Weights of a small transformer language model.
Size: 8 layers, width 704, 6 heads of 64 (1 for keys and values), 48.3M parameters.
Architecture: tied embeddings, attention and MLP in parallel.
Training: a variant of Muon for these matrices, 838M tokens, 8799 steps.
MLP neurons of a small language model. Each row is named by its layer, matrix (up: input weights) and neuron, and shows model dimensions 234-425. Each number is 500 + 50 x the weight over its row's rms, rounded and kept within 0 to 999. Numbers have three digits each.
A block is one neuron, or neurons of one layer that tend to fire together. After each block is what it responds to, as a language model described it from the Wikipedia text at the highest values.

L3.up408:455529539548463524526453466464471513457467534478575442479547409473526493516597458596460510580551521481421474515456504588534419526497507484391438448483612479474470512538404544533502538567555492473441563482466521431629571452460493503549500471513585537538552583397515553470417408597468517396434478501487495485504481549503370467479524515478500450400486577497493511578422493595477531552438534469457557482602477464500557452488501541467490429524445459419556481429522539471540528424562448498445491502527490530533570454487450564446437487595533485526575472458469519605624405486453533523
Description: Clause-initial subject pronouns. Subject pronouns he, she, they opening a clause after when, where, that or a period, e.g. "when she was"; also he-/h-pieces (he-ll, he-el, -rah-).

L5.up77:597505486542470420529602539540515519496499533437552512513487476610474535496592498523576553541471410521511433478479518499480455532568486477438482489435476480590503578390522403531479489556457476499509567553517493452489584569565564452532503594496483520515540437487387458520504508408530422507474494596609574558508494562471496517476569411487491498504442486469594446538491441466533496498485578529462472439413457484505625480401509498590552470510396532560433497593430451534508502549461428534479492467488561390465462448495499622489504477548474385565502417473467490578539484530468472451
L5.up776:490483531454546481510455488521526402452504479475469492475381496549562521433490460443446400427509471461379525524425555535520552419489454557468466520533547483511519574493507491520567541549540529442425512460479488524511398513577486515476520461444432491530534497583396500475504466552524556573520484584550509462454612470474447489509540478432490479544576576401453556503537442508534579509565424476510539530578478473501577448520519549515583491499533472391502531497487521531503524589522601520483482553439408434504575498514507447472441506483566566520541534466570480490580629489514419486
L5.up777:554465431492475448487532465564512531562534503482400471516382506479553520484508468544439527550525471511484481523425606528450562455499602466526503514428589483488497480599494481500460508430538527576409540494510473402512545514403591460536469502464461546451426514438530484356493559477439502426577577516537544449503555568528462461482536467416559494481520480498497531481427483531513507445553498528498543461509414485482538540451529541528527491430548398506564560464512514490553462495505468460467609525473451548456508515511550544485538423454505492433541409492502482483552567424482462532
L5.up818:486517518452563405516450596589474504493440525592521466437439500471501429481517443470579475476473469497555478475467410449459536483397460478547471510569469561418460445547511608403575488492433463521447480552488532377630581505550500525578494539534420526464516462494481509488444462536495426433527425516486449470544425472503483546478556610520509552480457498525539522472584481493468515497582494476417574391408405546501497524446559491544609468521500561396627573524491519574592593451532538463517444486458466440538386530552474551540540480563420418544482535508490549464487463435530495514
L5.up1750:556517552547501617488547462537582500428486475547534525468489433501436454508543557577538523409470484509452446465448452461523456429624520438354427518463448618446502441515438554538643610523431535527500520447520565564522574488461469543456526424551519459468650539458484463457548584489529490407447525490403492559553525493454531565500495507557432558538524515492523572497513527568507415487539440491506491475516451460439457474594517561501400473527449496502501470513482471505494459547483469503488481483579553488505495516589508496515553501568542481503624490508537446452513486411413462500
L5.up1938:441444580581508522541472493547496463483538543508474588482386459550545551517509522485458533554534406457480454534487475590511492516532557495382559546455548500547498471534511428498585546557488454547537518449512607542528508457541468443429496479517393433514481464454476549425535561459481471455550439487584520506498502541479515545492517593515577599514424367549541452515453451392501436550519420416562477384485497470415602502500427591507546460454408605529499577498517511554519597436452587448525548564582446480531500580527510555527493576548537543576451528487476517535550529532571454489
L5.up2010:497521552461465470551546522536425490473554524487507422439426507575532502474533445467449512597609522490524446507511602412556521520515529504508507473505529603541545535443473446493518459506463556500598458545595448487463531559461582577522537426463423527542465497575493625532489602420499499486429495438521440502447443581462473511637503437478406511490450429431397526550578525580473496512478533510384539456501494428514469448437528525508515453554449466379535516466555466503435464535526574432462548475480514501528587527484457401504491551574525470526557533492524422433501484507571492423
L5.up2187:503535536481405595496476624426447457435434426459486584513483536642452588570431506502623478463558454564479586527550543476505525482471608521403499472526532563552501513383482562509537507575530530513524442458527454462521530447491500482545542498521408480481430543474384568604555589460632503492418567386459486440464527553500438515572405502477490570492420530465377482510555389492534613386457408570505512464477502559484532503450558528532475457526510559474640511443496464439500500427466514485483524485439431470499507464500516578417528475530490543493536500555553478557540471593599444506
Description: Year digits in dates. Inner digits of four-digit years, mostly in birth and death dates of biographies, such as the 9 in 1952 or 8 in 1841; weakly also mid-phrase tokens.

L5.up364:480430539471485496563441458475538478497531515469441512452527530497517541492502427484476585533592555527452447518472534475416511471419527441448500493469469508487480507478508504517577540561472418459495532475555530461397538437511556418499516492509548508495425390562528518538579431529520434512404482431489581535495566496510505423415548430547522575500589524520532446506555454513534566528484572427439523609470482520453450576510545579448458546508531551534430475377491533421549552466499524574482429579499527479493482417518464569487521501508433538596498505411478500520538484494509547524
L5.up533:556478526589385467493530537486464497451553511532444506536471567518578522460450482468567531556467541405573475545466498430475554474517463528466499495379481496525450494532459465549526499412607541496449572506489467540392509536564530480576431528497457540506570490447571448475630443556535478517399534382538524548499598472432479450438546583432534606499520491504544509534595578437541452559471445483477486613498511508493442583408564470505578636550540498507505485575580491595433473471497495464496455497459493573494499564486546569500512528497480429559498445560540568477508561469461514457
L5.up795:512462493550510524585466455409532493436483422501478564435494573590534552581458550535480400454630538503480434517493543443458450459568508404616410487472530545630528532472484425410584535506472562484440424494502553533547517466561492466432548505418486514437568522477551507465490509403587499440487502469479604438474539487497431492492505499484444467497443556540429552499463539478482543536472484621499538483532483421448518499530491595516516480500436480540371527436530585498533497483478499429469456467544461482489468583576455541434400511489591400510449454488543470539489518515505571569
L5.up1219:468397556461566508452501584509585519531433594418514536529472477445490582535548398423471627453403556456440595548575505433480546576391489492507564408365515482470449549491494480446480527530444493446532418502534536496505570479582484536416569481523437533514477453494560520558568465448505630555460444544508548465509553455434504538465557463439464461521577449480498617536499458546474456471373539451535466429490468474453476505584492463463529472546478439602449507478537590561456513489504535519499396520470491531494484401498540449457551479467472422555478431557471532470537487473427512538
L5.up1393:478492497586437512523478569394537421512407461518462512447465444498521431468525561561548490494526503495533495444458478551559435490554480536523512494406509574495414505488529503439493512474463468465527430503480449561436491505447540511518540507578574494596576489594508477447574561531575529497492432544476429471433526481527533526479511445443477422519459491523600560538513509501467495543602592493527512491487561507537499455453527508523491588609601463502463506513346489582523571522505548503491513504496570546559592426485548516455477595463460574561466519470469464505540406484547506547
L5.up1885:521465577479497424458574580524478399527422469436463465537514479470482421450471461539437501457567508528528482569423501495492526527509509533539516498379536529442491415544500534429464517464532533488481587536428463525470556609550505552435574481529483454478406482500529485542526539402521499437432479487458541525468586488567483505419442424508607476468423510485514560441387550473425516418438432519598443630628437486530466543579478495481432484466489451489505376528553534536582501400619454463535480492414510401542463427454577419457508576510428483525554487426475464571533509532534414517
L5.up1937:558461499398485505482399504405558479483423529546382396386517569566438508501422491484492506534399552449530505538471458516385524500477507426605546469584560513499459602514491520513534504578569475438505521471535514527474431449426511524498646598489562574486458505498464495531477445586427556536477566453376465426424468466428507444542529497502524501517410527477476525472426515536500497460536480569433446539464440529457514570453562452402424542470515538599492549621479469515574499525450441581514495570484447466521549510566473462520566529538475539428484533487504460580482536396410537526
L5.up2091:427510522448529539508422543587542449465462485493473596433513451528456444454591502503490566508514473557498442502523536460399506503483525443546468474402482471502494421481469463360511498535447513527470471567544505525570487515482501491532546499529480458441489441398552530498473476532470468445475653524607485546564524480379479450443576485509543541449506520555592527556546340543549542540546505452544483485524475513483397477499538569556526519537622475474499512548505495574482552490508548496468426543508530557558413460475462494492509459487454422565543438539575496616531637520434512568
Description: Digits in numbers. Individual digit tokens inside multi-digit numbers, mostly the decade digit in years after 19 (1968, 1979), plus vote counts, percentages and coordinates in tables.

L4.up183:450469543469452533447457469455483588505513520457536464510417454504521435537420553418485390499500565559549433585534366479529524549472552470495446546472451475440479530541538494583565464462549400511468567562522514576572578421523477424435515458498528507451421414536535484478513511516549440418516480458586440542511488438564473501534572446533436485481430545502514416494447496496445423455516460538433513506459418490571597461573291467497596464522506436464583445483575574450567524393582506531524439540609549416472536537590508514475566536532518543551562486448517420473567489453519574481
L4.up324:536616523544513503474547518449520475472462507567496479516418529540457517495550469447502612561541460477557460577609463438415423525532450413419458480486485466489575475476462511479511513518395551510449507522528521605470491462525506496606488455423528466511502493464481513564468496456457395439434537595486555582529523481540478468448485435443543545420554619503469470538483599431465497555555546498490529457398483423441494414467440465516532443464593483491462545538523393567505513420458463495411507524406504502448544513491470478529529552472528478538518473468486547503508427543550477438
L4.up369:534516533509513466476556503474471484463382528544480550538332432483499438406533455480512507482541463501459445653458616504570549458493507433478572629466456537414464577472477560521597529541499520485490485510449564463457385525522492521574437548574457543532564484488447505491558531470524580471486496507569519523552469475467541569619486563445473475497445495460458515492482470483453475485435543477470533507458476519450595480419572547512593442431490504442473521472463481554571534573410499608542432557498463444472541474472505449533479546406437581473473526549495421464520560565506435474
L4.up794:409498590442529458547436486407541501513643467505639436535482487448480452391497428502574464503528513484520591521463517517529445448568477480507470510404448458573501450497525552511480524537475473465544525550502407523612540530481498439603426528544439558509502457481341515419472487530497460457467507467448519443444512417515632441448528544446457487485520516515481527498469483533515499488494549498435545439467570457449439548497504555457493469481509529404565545544580603540487439451567555483440496591442546576495474501519386572509519555514509613528495541440457481550528490434441441468
L4.up809:486491592466484571526446500456513482430477458487443455507433490599562509520494516490541528424377484560540536481534546525479474520514553492422563533541473405567415537536490548477510477521504431604549580468455497462532534497476438503468502466478457592422510508471475488612608535567475561498512468439504517567547535576497546540474497548565425457425550538537450419563527552520598514453430488432502543442453426574506457521416519474583559528390463478450524458508498505392594543507502493578473474535563551504531484566536435429475494529418543498543441475609473495609479513424517484477
L4.up830:497414498459497441450489400563499464619407456599537490538500524489477444470511425570477464492419500594465579562515517446487590422490436451549563546529505461516514488589466541520531478559494525549563544478572426458570535558535485522477567471466459530450442529486495487495495496481509497498494473427518600478556444449545555521531550506572505452552468457563438472466518480424591347407460466472498527489471514472508564505521423450497498578454520563521512491516471481577553408475448481493506434492522467467541499511546431467491442507603457537488498568525534472538470464516528432459
L4.up1386:545435535534482507466417581511472479484502548449471465531548478452451406461438501483482494557544474450521575419499496509491545549530589507551465492548520488481522521543559540476490484455550493498561579485546589516481555517453534440582514466458482448527512480487537616440515509559463483494536502502446506492458566506418598481448479516381559516486368457543419547493536472542507533580550543495403455477447503488434569604469393455564439544583559456461582454537492392492521456611431539429477528573519548541536503515518458442419494486524516514583463482525608535521523496418509546481
L4.up2775:485512533547550549539442568465566493488446501479413468554442525547628488492443511417521527489424437446486548466425469505388473484522502536489549540451509484527445596492502570509453512508517544485449486426586533489514496571537426476528535431543511577526529524490511485507490517448525412570438594406420502607525510564498547407485542477530474449502564455562491556518533472485515476536535489508524488461399522564544534569602421526572551496491453596522500471447538385579486510592442548488461474493523570522542487518483425573504516536570497472495381514499488513553484606455496540437
Description: Start of numbers and dates. Space or leading digit that begins a number, mostly years and dates after "died in/on" in biographies (died in 1907, 29 September 1911), plus table cell separators.

L3.up743:555506537565484478478373484448579558402475583576628541481497561423547536443397537449470473476470579485544486510496516487513397594596528484483510494404520461486539513523503577460453545457467458509573538590493541427414485412471506519545433362538489489477523514533406526452456481544477434409467500372496492510568514481569457549575527503484529502555468448508500502528401525475462458416526579530506398408477489517396556478465458519528450480533563470411470472551457605560482554587434444590480442503464551420468588561557477593504436465474514536528462515546641515499514538518457550540
Description: Dashes in tables and ranges. En dashes joining numbers in table rows, as in scores 2–1 and seasons 1956–57, plus table headers (Votes, Date) and "under" in prose.

L3.up1224:535470444471520491561536530384412464558573485548601586470502577428616495469452424500488485543563465438485553546475497572417570591456545475532473541507563506503438498602564558474567356442428521458432351565489529534509491534577589428461516474472443447511563438619375601482483503539507532410519528515512375454520442548564596429468494457469469500495501486423488487576493485559502390458531518461482414460562499493527448485461490511492523437500548584466519529486476477506508545512560499541536520433560576466539553499522491567583413519507430470503497413552514585520464514557540489510
Description: Structured-data separators. Separators and field-start tokens inside tables, stat lists and infoboxes, such as cells after semicolons, pipes, or spaces, plus section-heading == markers.

L4.up98:469524469436509478623499565522559451472576404453507551400544479411558488530526481467519464509569421524450445414573508455555490506462589429452517443441429545503444490500567522525592483544437543328494477497495467451534514571482441581546580437488383504525510447500610426475489547483494463482423506526410495559520490570448493562421544421607479532522504494471525556449420452517494495539507526529475469545437446579453469526534467509526531481441512589481579464469462610519562540402541486592499495556534454527494548521479455465449382477481470533500576461471482489479490457502524573618
L4.up330:489473544511444509541583523520517460498512402553514524485343523470551465444534412526487521548504466489549463525472478433464578527489526508511560505474553472446539464505498413542454524522441553478478524559474530469534495504455580464452592547417514548529571429443456439437563523441483623564512553514426585555450469594531537463504494477438505535457421492502453472515537439493492528476526465423547496459423424535566555493466456501565514507550535488446447498485455454480497544586475468506472492473499534605493431457516535517517494554567413487491557391599542431514470541530596458513
L4.up1076:455483555493439485489472546535506530484500479524490515342518505557415527587452521476544539564594460593482470507456506364508488487465466550503486464514506501444433482473568545427479476474452466596502507445568548479569549543464477434458563571520409587647526540480453526527547435533439449481537584548527604572523525560531538530464513467455518566492542529492500469488558471451504569556448520474566538549561619483472518496572472501555495459513524560529487510450475490483535504540539497476443500434444484468493422400483596488483451553543540497448524509485444579491455493509561526505
L4.up1192:553542442529532514537507605538429497426465556511489544434588521464558548638464431549502476512560543516500450493463552499398457477515515499511529634528494614519440503443499550469554570501497522532529471412467539480471525496487507571500469482573481459487493465522529476479599464532503495393437476430437529432504571524438496558488629458521487555555551542566519650404543539398432506513523477477476461589485512572405471539612332524524520463400540532440525498563474488500487562571546541424494531479385534442385602539433535457461500500553529460479430528483510516519495504541499459515
L4.up1566:562475543470546518512588492466532447554467351459622461388502499511500474468393539536442452558496468530576392548407413454550510528492492480472460490500472489574556456659568457588549486487422497459399422492472500505538447533564519514522492477415418419487450587418482483523566508449453448522416607553472523470551586550470467388536418467423502531452630516536547490471525526527498389401526531533476451512460403470470461489611495477624461440486520435517470555510443486493444489504539519503512577548528552535582529535496489509418529481503524525529621485441413520537519470468504427506
L4.up1958:561530483496481494410416486530476418534494605418501510406495480436544487526516513573541415503510480486521458502491490451513501519456508484555497444499477398522536523399514589541487546507429523483508492509510554479479582390423474395492491461518543447531509522574570481528617395513597519532503519495535447549485512557458428505379575502468498649519502564585564453540506500479489478493572518580489446480426647533498541532509545523531481523479442550352500501486558456428523540489500531508411480575424427581459523465440483491450442417585504495508564497434565581506553528505618536456
L4.up2149:414452438503413447472555502551457421492472469464427613484523491504466514547562391537613497552470478453481464419500461502525514451550427408430463479490511400465455457501558446551551480537614572444458522476531539499523606447471586496450563495538507498508519442546418471520506501505476586489521509467485461522469526508392442496503440433471439451436488474580380501538486452504488625521500436537592569506473493567419508485513462526464493512471541479518557493596459582438406508449479546495483521452475542459454602525498537620500554439429570469458572525458504534453522412492517573505
L4.up2575:532449423538499540496518540471599455462499476527539508435600471507395569540502550571609491521606459583518491512583461497513485403407552511506529528527567506487425402470499502447566586547513405416516515467534494520441554503538550466492509486560425502547494466447566509524452503525512504493525560445457515519519490460429547532516592496475524514526462500543467552479587533475478538506454457411514443585414513482553564469455457534508515529442544478545424551532554576517400605559535520496559458553441514536482509557548533474415450585524448529500495487486483453523510516575491526405
Description: Digit 5 and pronouns. The digit token 5 inside numbers such as coordinates, birth years and decimals (19'5'8, 47°37′02″), plus subject pronouns he, it and who opening a clause.

L4.up217:503572546438545534529515486474552533504500513570592448483517516480456463513541537401536522442415507437434550463541473531496463505435486562552407530505481424422484556549486569496488476485536511479502556538639484455538477528539485424518666409497565447473506567545461528444518464471452481419427542449493581578481474439525552482545519498485584427576424520497534499429540473489415470571539511507534491504528491519466567555554533567409525537528499582570586511502450545474549461438458485454425489496419532425540475472469527560453498405539453560488524461451422449510570483535509477525
L4.up654:557469474546392453547422570463461470523559468534535580544511560471525521485535515464552491484419546426515475539567484515578409578410509506505520504450522455554413599576426487435571528540544556495429569590433561502537542605507502523449457491535471445581514399530553432418414477500481517599470473488508498559405511451508446485422480543469471424526475481469488466425551595524483433578559499435519603421573475433562437445501555528514452492483422470542527584567456497444522410519605551423492472458450545540592516539508547538455414524585496438569494431520543440497524472501375499613
L4.up778:531541480436519392505438568536495464586428542528521540541521390418594603491495509483462519544611408526492442522510527383493461516478419364391490508491456569435474620495537501481531533422442501538570455510580495483582451476495482395514506474490451507515434521467425519606532483558475476520458438510523485564458489425470488520494418483531546458506583514455485486510512565533491492460447501502543462439547511458531577485491472543534459547533449409540535425593508535471518531544468458464529495413450531517462442504511463419532458529497500503490460407559583475480452538497446570478
L4.up1613:535483471447537418458533467518451460336559542587483474448499564485516514432475490579460555423489566440531489512517559512427495500476491559544424588469399569475471525514529495529479509449541527502464437567398520478475495495574518471433530426475482480439614582533532480560466453505472527470551493468468540463403506502324557520490518516521519591518458535545387432591437491479461546530440479521498482463508467521446457500613501444514515584529423564488469508561556451557523434515487508516616400419540532512456431585447532491476408500475438507518475465568473667521488510479572504467
L4.up1944:532555465459513481469622542482570537479468476550458481527557442473490489457429576599475492498559537504498568461408470463568423546365508426503403557572503576525534542492533560510618482495481433490458433523531584542546462491372490502398497502489481414521410555566433518543519438550446487519546544475444498519432489526591537523482541539496529528545483510521436442532469467525505522587469537425475517523429482498499447500432510437621423426443476515447417467495512480495531534475514556586498630480519432505384578489474504368569477508455513472552528437453502479539579562483504474468
L4.up2043:546529466477521430434442434522478515469520556566525446512581457525436525428568540421565500472491404380482487510538488517546513453473572534408569526499478457430490452578579628518520475513513552532436471503460490498504411482522508537494613546501474513473579522410448509477461434503587467427525523575560471473441506428511573513567377494529493357521517558464528529466529444515498525391486443530534470471523462482449480420505466474498499448422622437476516420477532547426451499486512481547494515483520457532463551541525497466463624531574458519540467426477535475579489552550524624450
L4.up2421:363429513549488528446552549570434422504508478528495504544530537482430402473512463458436416490488548388551500605528459542518563614538562418515517495461527588464507522485465492581538559492497553547554535489504511505536484479452482520481457480471538531471453488501405563522501544453454539444498502462467452551601536513599489459517494531453430498493462510369454399440505556478527613526479454578478518485495561542506375382479381537477477589488495514530481470592389514533415413384513526444390440433431399560483422419533546532572502576444465472572496422479439528548566566530572471498
L4.up2593:502453494559486498447452525558540426495484587488507570527484495551590444491394449512503540438541563518524545543578541486541423613418536385509521460507450564473468514544477595496410480578537531502474529582460475469501522488510462492436582459407514481435497457506577501529572609583464560490535469490486431599544586458505473405531513519473372468395482502397426474476498592457519579444533482535515443506412648483573479474494480422496520453484556494551522530483474442458469450434543458513472544407544489439525418395539442528570522568434474477514439458406497553543585613498422562498
Description: Sports stats and tables. Tokens in sports-biography and statistics text, such as stat words (steals, assists), career-section headings (Club career, Honors) and table cells, separators and numbers.

L5.up137:565449462418483426544516523433542492410496547515511470446525515497504539474463402537541444501529558606520533485499498584491497492475486525584462603461457478418464520494422544475558450387564493578516474488436511528455525481500560479538535561510501576466551546519498588568516444495411487392475550553554546553557482600520529495374438490510490503461456445569466455481529486509543488435552517521511492488515574406497554596603533507474470487411517490512516495503434552363528471509526484504535518547610557549575494601490495440488510485469531492502554477466439450382496490521436504466
L5.up210:541517476540627496494470452468535539433517479519430453486499535543562531506471548412531440503490498562536485524485510506524536610425524480469379556558476447393470449502435407533454414479449422512490496629447493493467488498476626486545500525526478484549492453378488535434542441429513563470601460559462514483560499474524496490527474513453513625509495630448522514509537484558428437539492490559476482513586491417518503370430480505478531482521477528396519624560536545461465434460526495510561511570510516590570511563548499464528592581520513573503492431367501599454456518507506410491
L5.up397:457428530549445442477413455426502450521526530543492416561474453525444535456544454476467466468583485475522533437495494516460429478549560558532575499499524544483607418470557521488479457556510507538518500576454464468462440467491492542570521376508481544540419463560476482431400533446473513516498505549435550521518554566481543458524473531531468441579574499567462534420507530465600499470509543413495532567544487553475523528506473536429551527505461515446472567511392502539554525515517451517511599422466429471350519524569507526513568418510559496389514571524493464521531589561460585448
L5.up713:449468477557540551463486483609559536426514532591443523557497559507536536531519536532358441517498491531508470510461605429422453522541500516478453527519489493537541477536466476530542531547438441484443484497464479476601429452515544521558527519533455489516494469505581521466469567580510545576590478556477537457456464443507523544434490518586485505470434466466486425529482481531506531396499403519598480432513616557424492523477515479468614475545536502560441543534539391471508494565517497552540427486450491437502557560516618445468494554520476472490427479469521455607446597454602496520
L5.up730:548386452464507441543501488460556583452565503428488467522452501510448475446599508521534500452562541501545467533493445584534499522544521529531546478439509499481433493501462531466525524558539487567533502472462448473528517605527469519560500511503490556503518504509528453483563545570485526499408522570462565560403551505490502597597513405504487530547613553511457389437512535475539555517523484482459459533411559425525508447473507478494488604453440570485467563480433433514473602404450481380514462395459456455549483514484480487463582477429456524438430538592434553435538506489519459457
L5.up1158:497475575421604505494538493525552510602481459515499494526476523535591505524480476596477519444491416486544490510433560468413474562433527423502453543480545512518508439433498477527493543502485555423515559480500494589535495463470568477500518402457486581518525517435462435491559554516465423532451429478487470465517552570615558496547493358479533503484585456547474472431436567612576527437474526497460502565507593487558417507535460607454529493432371496466546432498375455520550512551523493529578495420518525494469448502494465540551502482536443541534534525431457511502509498496515468501
L5.up1174:457527503488549488436517432580561419459564493523438510427462563504546491445539363539515412509504513474607445485535528496517478467501511478502447470541529462554483534566468547574406558412540517456495507515541657518496462442483586479456413347515496595509463575525458492426514410436541604494611516474510536484479459425519495543472499513401530415531473449549509485479543445419449383451442440549566545557465459454542479484473482496486399489489537543457515510435491459460513454571467518410548535463535457450506574438452520395406657458411497450527526449528494358469413532489514537503
L5.up2127:498532521445624443461449469593408558497531441511472513540612463477455503445416435466554380565502532490446552425504494512467513453482499483526477472473533453483500526481537455498505450420516479491472581534431535436543559495423499455556579565393462449499570372459617556480453518490432428476464584470492409588502513565477470443484398483456507524543465525559559477478456447522562509517542602485479511531526539539442492478517522392546481487535508435396571550523524462481564537507527474508541535603471435525567420508506491486512516443531473444533482505493543489387456507399458456530
Description: Range connectors. En dashes, hyphens and "to" joining two numbers in year ranges such as 2017–18 or 1917-1995, plus "and" linking paired nouns like "design and construction".

L3.up2400:506437482484445504511552510448569543542451447571514587528464480427572468530529463492515584506498503498505487529439411433492446418483495521391528474570483523512517473460474490530515544438422486452578534570552534465543537525515481488538396556475455407577537500450476468512615432518480478553460536540469546555451434425552544504527494502595446503490543451518491525543526548442556523477495566412505426474552516504555552492570576442531477446392464476582576446462579479493517430460453420497461523451510502482442432602613493494426458537564485506621522569473595577472506488542483437587
Description: Separators before numbers. Spaces, opening parentheses, pipes and decimal points in tables, infoboxes and dates, just before a number (218 m (, born 28 February ); also some mid-name word pieces.